config.toml
n_layer = 18
d_model = 512
d_mlp = 2048
activation = "gelu"
norm_place = "pre"
init_std_up = 0.0227
seq_len = 512
dataset = "wikipedia_en"
MLP neurons of a small language model. Each row is named by its layer, matrix (up: input weights; down: output weights) and neuron, and shows model dimensions 208-271. Each number is 128 + 24 x the weight over its row's rms, rounded and kept within 0 to 255.
After each neuron's rows, "raises" lists the tokens whose logits its output raises most directly, leaving later layers aside.

L15.up1626 [115 126 148 140 124  80 104 147 137 101  96 116  94 170 136 143 134 162 133 114  92 147 142 152  67 111 140 117  72 133 142  71 149 157 104 120 119 114 136 161 156 142 152 148  94 120 185 139 144 168 149 107 122 128 168 103 157  99 127 108 143 124 113 135]
L15.down1626 [ 83 143 135  89 117 108 103 130 121 124 135 135 135 124  94 141 133 101 155 115 161  85 132 152 180 153 122 149 157 143 195 139 137 165 113 116 135 120  78  89  84 116 109 158 113 105 158 133 117 126 153 140 111 131  83 111 111 133 116 129 134 125 150 143]
raises: "o", "ey", "in", "et", "at"

L15.up2027 [110 107 113 100 172 118 143  92  54  89 151 142 105 154 146 123 155 102 134 119 116 135 126 100 144 131 144 120 120 107 138 133 105  68 155 140  93 124 178 108 118 149 148 122 117 109 133 111 161 111 143 122 112 139 134  98 135 177 158 110 158 151  93 135]
L15.down2027 [156 133 134 108 132 115 128 167 138 122 115 146 143 128 116 128 139 107 152 106 148 132 128 123 143 190  83 123 119 148  73 155 156 131 152 112 142 139  97 137 148 135 139 162 143 199 122 140 104  82 105 107 101 144 120 138 113 112 191 127 140 129 159  52]
raises: "es", "c", "s", "ev", "e"

L15.up222 [ 82 158 170 139 108  61 131 121 103 100 119 162 133 144  88 102 144 151 108 102 120 116 114 109 125 108 134 157 133 153 147 154 131 183 137  86 127 131 140 105 156 136 143 113  80 124 113 136 124 146 112 131  56  88  97 135 125 116 141 135 145 116 105 155]
L15.down222 [160 119  89  99 133 137 136 113 110 122 121 131 152 182 117 113  89 123  92  97 155 143 114 115 110 100 134 131 111 114 163 135  93 131 125 132 144 140 114 121 114 119  82 137 154 138 146 117 128 122 119 130 169 167  68 147 128 107 150 121 128 144  94  90]
raises: ".", "ies", ".\"", ".)", "age"

L15.up1900 [123 102 146 202 114 142 125  92  93 146  96 107 122 129 102 129 111 101 115 151 149 143  90 122 102 130 146 149 156 151 169  95 142 166 108 153  95 157  92 159 142 120 107 132  94 104 112 117 165 128 169 172 120 118  93 126 116 134 156 127  86 130 102 145]
L15.down1900 [140 162 127 160 147  99 118 162 111 121 162 132 124 122 116  81 176  90  66 135 138 142 125 123 136 138 135 115 201 141 159 122 162  70 127 101 102 107  82 182 147  93 119 142 129 118 141 145 154 101 121 146 158 139 140 128 138 142 140 166 184 145 142 108]
raises: "d", "f", "ren", "cl", "en"

L15.up286 [146 116 158 192  97 127 166 121 129 162 148 136 137  74 144 122 151 127 120 125 167 163 140 138 130 141 172 122  99 130 136 113 107 103 129  85 157 116 155 126 141 145 151 117  82 115 115  90 123 139 126 109  92 106 114 109 129 134 128 120  94 110  96 136]
L15.down286 [138 116 150 113 116 133 121 124  79 121 130 123  97 187 110 107 188 116  91 160 119 107 141 105 132 131 117 135 161 127 118 159 103  96 107 162 121 125 150 162 142 141 101 121 127 139 154 167 144 118 145 117 131 104 142 124 128 132 137 150  88 116 153 130]
raises: ".", "ed", "s", "ly", "y"

L15.up825 [ 78 133 146  86 113 128  83 138 141 132 138 123 133 136 111 139 115  91 133 160  93 116 122 151 153 105  85 143 123 141 115  87 134 132 106 166 156 138 133 154 118  59 119  99 135 145  98 167 144 116 135 107 139 163 133 119 161 141 142 132 157 121 116 110]
L15.down825 [149 153  87 127 142 133 147 120 160 126 152 126 145 122 107 131 129 165 133  89 127 143 149 170 128 154 173 132 168 128 107 143 131 118 172 103 125 146 120 140 173 142 161 150 117 130 147  84 123  96  92 106 113 121 137 146  86 123 144 115 174  86 145 114]
raises: "ids", "ites", "iles", "s", "ers"

L15.up1635 [137 153 120 132 115 131 146 110 163 144 131 112 123 148 121 159 110  92 135 136 150 155 126  89 135 102  97 157 110 185 134 131 151 136 115 142 108 150 123 117 104 112  80 163 100  82 163 149  90 150 121 104 136 117 133  89 117 142 158  93 130 117 116 137]
L15.down1635 [126 162 157 119 156 152  77 143  99 143 153  89 121 100 179 104 128 153  87 126 128 115  88 129 157 145 134 111  93 118 140 161 120 132 106 134 123 108  96 152 133 124 133 100 135 142 127 114 144  91 133 169 105 135 120 157 147 139 177  96 116 177 113 112]
raises: "ies", "ys", "y", "ia", "ish"

L15.up657 [164 165 125 169 158 124 145  56 112 131 156 137 152 168 127 151 137 122 122 136 125 173 167 166 115  84  97 136 139 161 156  89 163  92 159 110 105 134 109 142 162 142 136 136 146 121 112 108 150 118 150 123  91 112 122  78 114 129 132 138 120 107  72 128]
L15.down657 [ 75 159 143 129 138 142 125 126 148 103 146  99 109  79 163 140  68 154  48 139 150 154  94  96 132 147 126 114  94 126 140 130 112 143  85 124 165  38  89 125 143 159 149 137 123 107 141 107 120 155  86 113 152 142 141 157  99 133 111 158  81  94 140 111]
raises: "ures", "ages", "ames", "ays", "ings"

L15.up1375 [147 142 131 149 109 132 104  98 125 157 139 136 132 112 142 144 146 109 125 112 135 161 173 166 127  84 156 123 136 123 126 132 118  62 137 104 100 112  94 145 139 137  93 141 140 146  96 131 143 139 184 111 159 139 160  73 112 116 119 136 110 114 103 154]
L15.down1375 [115 146 167 142 135 119 128 147 110 121  87 117 120 113 150 121 111 126  90 145 107 105 132 111 157 138 114 152 140 179 128 144 126 106 121 172  98  87 138  95 120 115 138 157 114 115 102 126 120 110 133 170 136 139 155 122 139 148 156 125 114 121 136 105]
raises: "-play", "-w", "–", "-G", "n"

L15.up1067 [159 132 137 160 122 144 160  98 160 151 129 136 118 143 125  98 136 106 115 141 100 131 132 165 157 141 122 133 114 126 152 143 131 144 114 120 111 118 122 154  80 173 100 169 177 114 138 146 115 100 117 103 154 108 160 143 168 118 118 143 126 116 163 140]
L15.down1067 [ 93  91 100 118 155 119 112 145 147 138 132 133 135 123 131 136  98 152 134 163  66 113 116  89 147 134 170 127  99 106 129 143 115 121 136 117 140 138  98  95  93 154 170 139 111 111  96 120 139 132 109 109 177 139 166 156  98 121 106 117  99 141 136 126]
raises: " the", " a", " significant", " one", " his"

L15.up1512 [158 112 159 145 108  99 160 116 121 101 131 116 126 169 148  99 129 103 105 112 114 150 113 142 108 112 152 117  57 121 146 136 128  74 117 154 141 122 122 137 141 137 163 108 134 114  94 111 117 139 107 136 108 120  91 113 155 183 177 122 135 140 123  92]
L15.down1512 [158 142 136 148 117 137 106 169 125 123 123 146 114 142 121  86 101 170 144  89 102 143 103 122  80 127 103  90 178 130 146 144 103  96 141 135 161 142 129 115 140 142 107  77 126 117 122 155 125 108 153 136 119 129 168 126 146 128  71 115 120 121 145 128]
raises: "amp", "ale", "al", "all", "ales"

L15.up1810 [143 121 131 118  86 105 138 112 137 133 118 143 131 135 141 146 169 142 155 157 155 120 146 110 121 143 154 130 130 139 177 122 160 147  91  77 103 110 139  93 100 101 126 176  86  86 140 148 121 138 114 149  91 150 110 144 107 151 129  58 148 117 114 162]
L15.down1810 [ 94 138 134 112 143  99 128  73 117 145  89 144 135 142 204 132 145 144 123 100 126 143 142 167 148 118 115 137 133 142 135 122 155 115 137 182 118 139 153 108 132 132 115 149 148 132 124  96  87 128 106 143 146  99 142 134 125 103 136 178  80 124 137 139]
raises: "i", "ically", "ance", "ory", "ality"

L15.up1406 [146 141 146 126 162 116 106 145 118  74 122 117 133 114 122 140 138 144 133 136 148 123 145 132 137 133 142 131 104  88 158 152 115 103 136 123 121 158 100 140 159 114 161 133 109 176  99 115 165 114 150  74 138 107 104 113 130 122 139 115 145 119 141 108]
L15.down1406 [146 158 110 150 154 145 112 122 110 173 150 166 134 115 127 121 150 122 150 199  64 115 132 103 119 135 130 100 142 119 131 134 146 120 138 135 124 140 136 176 115 190 131 137 170 106 146 153 128 142 126 122 136 124  92 113 148  92 132 139  87 176 122 142]
raises: "ue", "h", "u", "ude", "ly"

L15.up205 [125 124 128 106  97 105 106 143 129 102 118 104 121  98 118 162 137 145 158 124 109 118 116 102 113 107  77 106 134  77 117 105  73 149 120 143 114 140 164 115 142 132 136 119 158 142 102 134 160 129 123 111  94 133 118 142 129 120 120 112 151 130  95 140]
L15.down205 [113 110 111  75 125  92 132  86 131 174 150 119 121 111 112 133 117 148 141  83 125 131 139 155 147 129 135 116 125 138 136 150 188 134 146 164 184 122 149 126 153 146 128 132 113 125 183 115 150 130 114 123  87 110 105 133 142 142 146 135 113 136 138 137]
raises: "s", "es", "ies", "ars", "eries"

L15.up1147 [ 86 132 110 140 143 138 144 153 148 105 104 102 135 114 164 127 115 132 116 117 131 160 150 112  90 115 114 141 155 130 113 127 125 174 139  83  99 104 114 131 118 137 158  95 129  82 150 129 149 123 140 146  94 112  85 116 151 143 133 130 100 127 154 160]
L15.down1147 [168 126 134 123  84 105 151  83 109 142 143 149 155 143 104 119 111 102 106 138 137  89 168 135 127 157 105 145  91 109 123 125 106 104 104 184 145  74 154 146 112 135  82 149 117 158 141 139 113 128 100 158 176 140 110 118  63 112 146 148 125 113 112  83]
raises: ".", ".\n\n", " before", " after", " to"